python train.py --num_hidden_layers=15 --num_key_value_heads=3 --vocab_size=19156 --hidden_act="geglu" --norm_eps=1e-05 --qk_norm=false --tie_word_embeddings=true --parallel_block=false --extras=["capped logits"] --init="normal" --init_std_o=0.0053 --init_std_up=0.029 --init_std_down=0.00265 --lr_head=0.00601 --batch_tokens=[32768, 65536, 131072]
MLP neurons of a small language model. Each row is named by its layer, matrix (gate and up: input weights) and neuron, and shows model dimensions 256-383. Each number is 128 + 24 x the weight over its row's rms, rounded and kept within 0 to 255. Numbers have three digits each. A neuron's up and down rows have the sign that makes its largest values positive.
A block is one neuron, or neurons of one layer that tend to fire together. After each block is what it responds to, as a language model described it from the Wikipedia text at the highest values.

L3.gate139:127126101148131110113134109180132185139126133120160133110079132111101120100158118130107146151186143163120169141130165114131134087099119145111160155139100066101109169108139152088097126115121149107079129117152144121099114143149139139118108115171188134139126134119133087174140128130122145123142109130089163124127104143103085132129169080151120126160101155127129117147163121132146111154164
L3.up139:108153129108129134087147120110151123141121156120128071106135133117140181161161098151150115081148110156119115120120141139129127167162146098080129144129100094079155139123142133092135132113172115083151137115115150093119155100089135153111103104101128147111159103149112121118144103130103167135120140108131096119107148129097109147145135110088086080118143124121101147086135122167132115122117
L3.gate182:162182141104097111112154136107123147086097155112064123165145123154116148152134108132178126169105132153121111099147098145150090120117161089114119176130096143158149140094134102096121126154133149126127111122123125141175128141107070156122157152108103103124104091113118156139088110128077097123117134099126144092143137119092113120108157088106120110104141143138138129132182153157152124121092
L3.up182:129121084110128130119136112160116123132116117134157117150139131095173111104142088142112106128145130150159151115078136102104126099146098152086169152152152083136138125149119114132139090152100139167119107096096114125095131127109153087127135143103110101117116134133152111110102173131112135131153147139138136122150138146112116151114160079117137157144147152125067089142132149138154126078148
L3.gate1016:136174086138136142107103110200128169130097102091145117094129123134125124100130149095093122109156146114114156113132139121128113084103181157105121095132160122106157118156124160070097125146133132121150166074101089146149126126160115109126118162147102088108119108119178124146135127108112122114123147126110113094115115093115123127113109099142088125147102199112152134106131142107127158106146
L3.up1016:127157138159072126124139134099145169077073152112140094142169120144104091127118106112103146072121143122130167097142135142140121098119132174115132131104116143104088137083087128096151124130158128114149163117107119166114137134141122078096160099167094149122123121107127128089126107119120092083162175128080120147111110101113111091093119110168114096129134145109107093101157123125116078142117
L3.gate1315:127116107125097125119071151129133105138111161171107134135149121140116127115106141096147161135139089149128131106149137102141163142100142145159122109158121112102105208129108132167127132140156166113122151112153155101161143129138115163142138094154128099110090150103122139166140150122091118123089154137131138133115110135145126148096146116121160145097128169105180125145164145127156172124093
L3.up1315:129140096153126118125099145092084185115124113117138083098146157132122118150109129153091143108125121099153143103116128112124116115112115161149089140113105098112115161105089116161139185114119122125140170064115106121118113134140117121112116170074135113122112116135119108159130149165142115127140133106151116129100117137129146126129143116161109154112124181122113160134105128133128108116161
Responds to: Common given names starting a person's full name, often in tables, lists or after a title, such as John, Mary, Michael.

L4.gate1515:133179136154120120142081147137146111112198137149142162116131106106103099161136100122134159125149137122164139071129155115190087130159174132111118182139182117125124118156169135140135098150143108117126108144127140102121126143129104127123117152116166080139090142124143131174084109141120156129155112110140146123126113125091121167116122122139179126135096153147083166102152148121191166145167
L4.up1515:148110091096135078096138080126146154097109184082103120108117100116104183141140151134112126147121108114095156128118104123088114148141162093133164118075084146115110145102118112110143126128110158154106166112118123126066121145169107150112123128165070100097143106148134136104129169090140137117133148113115114111170149104123143125159107147123129147147129149128144100162105147120107137118102
Responds to: The pipe separating cells in Wikipedia tables, mostly right after a number cell, as in sports stats, election results and camera specs.

L4.gate1470:119152120162130120137142125127120114070098135159120108113127119096138164107143131098072161178131144144126104143121107125144100138108134116165135125133150101099097122163124152172153103170130112151157078115107131110119090156112112112139159136129149153120127117128105115109123145146147134142125114176174168119149076171145115144127132120080130141121083140129137105140098104114118178105138
L4.up1470:137127106153099146095103092109116160103113157118141153092102114129115114157155122059128141126097179088148150137095124093117143145076130101132174132134122117138145142120104143134113111128145167157115123110127091126152140101118154095128126107113135112110114168133089116122126189182097095126164133127094095106107128150139103119113112110140115134096140144152121163157088134145111148176093
Responds to: First names opening a new item in comma-, pipe- or semicolon-separated lists of people (Henry, Frederick, Arthur), occasionally place names (Clayton, Manchester).

L6.gate174:120099161073095104159108100149128172141126151114101085108143101129151119129091138165094159149120093127144181176156152091123151108135153126150113113142148091142115178150126129107123120131111179188131140133121104149153118152131136117153151094155117084107140167136108117160162129128137150158175119129124121123150114165139141181083113109141107141088114118127099109093142159121131131119105
L6.up174:142134101137109136121111113117157136135077116098115100135139121126131097073145120060161116112141135133105089142107084153115168142117082093095080144178103121139166096175118153146158121140115154116146149121136133122144128130167110107144103154135119100154128133151112118085130104156117166131115160129130157114161134130145131126123117089137128124142106127158168106145148104140088117169110
L6.gate259:146150154104124115155135166104120112118126086082140143143128167132098068095112136142128114144115082160077105140145146132117174123095145149128105118109127112076145181120129200115123152141128117156088115174075169126141089166170124149125096159120145152115123137152100115156107156133111144127141088148131150071151125161145119127120104111119126173140103163126152148089100112129176151159140
L6.up259:104132142125129123110091144110105104151166100108162180171123125112172145157148140117139153155111117105102129168185161120130118145120106144098140116159135108137164132129104103154085107088090146117156149119104124094110127118088115171095166122134136149097138164117146160111121137151138137126101101116170102157149114167110107149137158153142112143144104143115139154099101151135119130148208
L6.gate333:101153135090133131119141082131125100120146121096152185121146123125127088089141146112138110119139109119080129093122152113128140092105143150165159124156122115096142120116140154168114116107142156146117143126139146138114111117107133135123151171121100087093140133133142135150130132124100134161148148111096102116155112161201115104126101129128092159120102171125162102107138119159151178093108
L6.up333:122112112172125107075100126126129125112135141134118096119160122128120188105167115110087136134128160132120156092112092122155089091145139101096175155203126145128141102171127121129155128143131183137111176103113142081132095139089140135134127139125103144158117090145125125113124111146100144150123110135096116141127131171118132147124113163115143122074090143127111103145128122167108122137161
L6.gate492:122125131140126086149147119161129111149146131109145134134090128120098129130151136113137137179120115151134133139121078095136126101130158085149141114118159104089132098138147167151127127139147154119112135073154153147134119126145114116104108171151085102109121133133135141113113147152093085139163086140134137110171106159113074128079072153106120138127153185114112095112113104133130115129112
L6.up492:145113090149140096140096122118074140141110107108114120124133099124154139104164121155125117120097111093116138110137147149132139154065134122166119147133137124099097144157136133080115139153103155131135168117128176135127143093121121149146148140129126091149090174152093110134107126145125157168074127123106129084088098131145105135157132104136153107141106137109149156121140103100110130115118
L6.gate694:128136142138105137099139079116111094149114114163064152149113146078102135122150144092139120123134090142117133105161145123161165136107108144133099163181124167121134156076131139100137150136157126081166130122108157098136146120122129158157142118097123143135145109189131094133122116166107104126104117125144146125154124113075166156142152152123119110131081147154101124171154132123089184160113
L6.up694:117131127101109166117119134124146163150106113139093179154108142093129118129083090121136143122130138149140109136136105108164126084113128105084107095166097122086146162116128130084112117122121133140119108137176098130150137121160150140099116125133120143114144147110115099098135091164091136135159102160164125121123116139113120114172125147075083118094133146154151169136125122131117159147136
L6.gate785:129123140088123111170126123146137119084110128096114112140120121104150151158118136180127119148119129097118182145134152135083157082128163148145123166120128134118114136099135126123155151095137158130135152125129146126126125122162166157137128137141125158171141132114117113143144130100114114115128148106118161105161155147117091117149102109110104130111123165185121136164054152129144136193138
L6.up785:115140144142087131111139116126123125144074134090134105142126067106136106116129088147132105125118113155167131126143150151114129093148134135126116142154113146111115127115155135141142131108133119079109106135161128142094166128152110126167158146103114133126122132146100107124098110142088146127163118138108168114149114112125111107137142142127137095121172135144137069143102124127137119123082
L6.gate853:131123129096137128140140137151110108129136133089101135173134186115117152149151150158094097124160155145171173151123110086124121143142149131131110133164084151114146122143110122135142094151141141082166124118158105110104110143134115137135100113143106081122154097118103109132155110135160157134139109194140164169096091132105143110081099181090179182121070134146146122119090178094111129139105
L6.up853:131100154132197113152133115146110133142111141111126113141105126116137116124080120138146128120132159104092089169121130142130107129130129139098143124112156144105137132104118179123097155115123115108154135126094189146111133106150128136090113132112154156126110100162104132146096152100135121114123134118114109112128141151147156156143127134112138135128112118105104102128108136075132174141119
L6.gate1124:088123154103087156137140140134120170089155107159119120131146089158151109104127118154178150141120121170141097157158156132149100072126109118160110122078127105112090117111164144146134136106151126108081101113161138129161125109139151139125114156051145145114104118132122095117166137154082159117123114159087098147097134166148144147139112117169092117140143145126133134174116093147123136156157
L6.up1124:123129090129108117122071098145128150119130157171118148095102157136112070124146094116134100180114096130127122140114095138113116169122115153111133152177173096086104138147151092094111146114128149128111156121126126110112125137138146105114162173127133111122109086115117112100118130139098159157102127154121135094120138159107145126153144145135149122143128131155166147139105134143153131120150
L6.gate1150:118179087128199103109080130117129153160118132135155155150144116158162178130136129129083130163142135133199113156140111125143122077117151156128137135112105144111123143122136141120097196080141145107153130129125142136121091147138117134133112110150079129149179090133135157145170136130135149159096146110138153174123110139097144139130121103057117141081157098113136152077105117135141158112142
L6.up1150:083122144143098156125132131120132125135105118136130128137100089120097140114129168098126098154104094143099129131103131141127150139094103118165116109094129144172150125102171130147093152089144168102152128124141118110121113119128122113125102138134133099125085122141134161142129124106142152172170085145100155144096141168176151154128122140122139119125081156138102123116144140135145180158138
L6.gate1160:145099115168123130107165152101097139158202126110102130196105126120090144140153139161138118121142092120157134144132131118102119143111108115128100162137127090103114119135157097147142166164116148131145130122136096122087112146112167131109128150141143127132100150127116122128137113122057144152133118120159086114104089124132138116159120129123127110109154156154103192142106166131129115141144
L6.up1160:130135117143103115100146134095130126140114166108165127140127109118104182171104109097150085128138153105129067157114115131158138108065116114169129110124158119097140131160116135135104153135115113105110129120112125138104118153068144114090175129134142128154138129125131140126123120144108142155141166167130135118142168129123097157120092125163144093149132179094098108167134160162145079122106
L6.gate1235:145093114155130111163091109118101132172135143122174152107080097152122110112113128136114161122102140162157112092135122112104046152112151120108115147166162082084138126159119156131133122127133120143188138095116099155149075162151088135108136171130088114167108129130091094111133148160138119149100138139104133071170141116157113182088125132120089114135100172162160157105146133096134160157128
L6.up1235:128157112144100144141108126131113133115096098114120161134138120097153113166071139145138131102149137124138126106165141110133121113119148135118181129120103129060126102114159133124110123105116083153166117134156135140131109161131122135132130102150106132139081125138159110106137162156072111196107117071135076121172138139134126117124179139095124079154136139153130178126148141161100095157065
L6.gate1288:160137117136149082149162148113124102113125128127155100183115156104124129083153077110109121134104118170108144116111143113145128147148165136138117159079159125097122105149172139124115126097112130129082130154116123104126124175132130152135123191070101142139102117100117157104135136090140148160114053149155156105075088148138105140124083095108097123145124146121126124118100138084157127125190
L6.up1288:125119131122126156148159121123152156104120096175124157165113122103130129116144097126180140124123099133090122142121177126131125114131107138069125163093135134154148102110152158132093187112124137178098108111127138102141118145123131113139183145066138134113079153143145106106133177099122117146099113145119121123103118119123114157092149128133121108175090144124102110153086149146126090166120
L6.gate1298:104160141119063064153138120111120148132105162131137153127110102095126179138125108118144157161144092084151113121127105107117143110102147075128136106110109102168142130110146121119129163124175175155147143121091101120138136167076120100093131145111117108103098126121096119179139161108122173144124136073146186137108116149149119091160104113132141119163160166143129116136122146128100157144164
L6.up1298:143139105097131097095167167126095136149103141140095145138089087137095171116092110142110147150164144110124152137126154114128113143122142120134159118131144135099114129140136142132100178142130165162079109093175148147114114123095130142158115114135117116088084106144134082161105143147102118125117147131100089123131119128142133108092136113101124112084127137064130110130094101096119145132129
L6.gate1333:115125125117112083106162088136133153138129146164135104113074125129109091146156107137146086132136138174119116107134153131140165098136149111107111130123117134128121151109151171119114130132118127142104113155106157139145114123115128129133110104140183156104105130129138099126113131107141144135107117122103163121173123156100105114172102124152111153135100135167128135099093140115100163137116
L6.up1333:146134139107114127118136184115119115129166136143120129141160114142115123121115122116137134119122108113137091144111107125145154164144114145159138113144095111134125177130140148114131107137152129184119107138141112108116112142110147079108144088129177138125116070080158123135160069117115166138151113114114106157143162144154133149166147112167095153130158106096108112111126137136126173179070
L6.gate1356:146107148120140106131130145159152083150116127072133092131070074164142126125117106113147115121131142184142116124117154160207095123121173099124119157146093151140133116150134129113119163130128103170158110108133116121137147132142124082101172143148089172135112140118082092156130117119103118102164124122126126152135123106134125117130115126127090157145144119102168128096114124094090139125152
L6.up1356:157168098138122164157166090079118140138110132152122171141148193064146136154129094120141155129145153138119157102157167123177132134145142102135176105119124130130155137117107102165105095112132124095109157122163114165110150172126190120135167172099130124141161134142115107129123088102154121125104102155132137135142113170126086125138153111148110134129144103133149125095153081112159065122134
L6.gate1369:144121149077146116118089137132111123142098139122110122178100079129115106104142134113160091153122125144140150131123094121122144115186124161126160095119094118146113108129131130074167048139133123086136160107094114169175127156099106132118145095130113097138165105170127143127082127140142136168166093102093118115107143135124164113143103134075117119091188139114175097159135148154117125117095
L6.up1369:104138105129110158100135075153133125106155124145157132134119125118166152120123175133177133130113125155136100128129118113118105159085132142126135119119119111093120138150129105131134114113152113128149124112128128125174137112109130094127096167127128157103149150147112117162152107192126077156117164160130101139146131109098099124129114137170114117121130144164120108081111149160125101120150
Responds to: Given names opening a full personal name in lists, tables, credits and prose, e.g. Michael, Adrian, James; also % and decimal digits in statistics tables.

L3.gate163:129131158143126137172140128104144158102110117097105134113167125133148121128112126140129156120143117099137132124134154156095112156153146157126110114135123137144085109155181106117116180120136155124141130153099135099152122084167131157151161106069112085151075148192125123093116171113087162143128132123140095141087152126102195132160179122080062129112145102132104131109122153127135079164128
L3.up163:164129129146156132131129124055134149105078152117142159140129172131127089133120121105105169133124163104088153182160138129124116111160119147106116111180106138137152125139096103108076128172140104117142138119087134106119104139142126137142129087166166115113122135157128114129113109114109110088089138133137138177149113121153128077143145170176156158119141134137131187144172131136099124097128
L3.gate517:116138097092134131161122117146088132090064142119135117094151162109113111143114139121061116119121140121191131122142140124124125149103122054110114142121170079128114176129167121152139089103105161137137148138163138145131164172116158131128116133188106167138095144157120122067143112131110130135105128121079140131179132115146144153132129099135093172121111171124132155116081121125121090141126
L3.up517:152118132156090136104110148118100113105093152104129106135122157128096158139115153130082103136115146089130096138134124142109154161105138120135117099123130115159100138145102092133160180138141164134133133107073098145124145145134132159148111119103104134122119082133167115107112108126156140142101126148106119128120135127092112138131126128136068127132124113120108121166110124130131094166143
L3.gate857:135116150170102159118125136131121121156105123106128130126150107106113084154122178084111121192097138135131137159174143130121152119111108157126162144131130103114117156102172145134092137144162111135134106131131114153139149093142149165148127122126121140107109137145084132138133163169151127140147137111110080168117158137119131097142123101150107119102133116112089131114114140124138114124107
L3.up857:074159124146122153129138167085110151135138145128125112151076129156148084134126099101144145127100144105128119164150176113135126171135083155131154152146139131097106171154137138153143080180129144078091088125132109161138167119195105145125138178104156153118151164176140126120148143121139136109098131120116125142099110127154142062155116147116131135114116148112134146093112154111133096124132
L3.gate1482:175108136140117140172136136129135151069119152122084150107099116103137144148150140128129132110101101107154137142131148112135139165126122105116104112124119118102134122114129135129143119114130154134121096130094118118094141103164136170122145075119129127133108122142111155133152095135078117088091115125150103099073110158127152116118156084124125132182135125106154172120119135112127082157129
L3.up1482:170124126161125150134166151129141083127141163151089134086127131127099152147107123170108111133097091127126147122150128124128100154132133119136137130158101129119164168125118148137104105102111133108145146121113115140074166150110157137151100122121062124191132114150093087146125149085124080167099130130152135155133107085091109131144125122103149188107096116116074134132123150093114147131136
Responds to: Pipe delimiters in flattened Wikipedia tables that come right after a numeric cell, e.g. sports stats, lens specs, election results ("| 55 |", "| 46 |").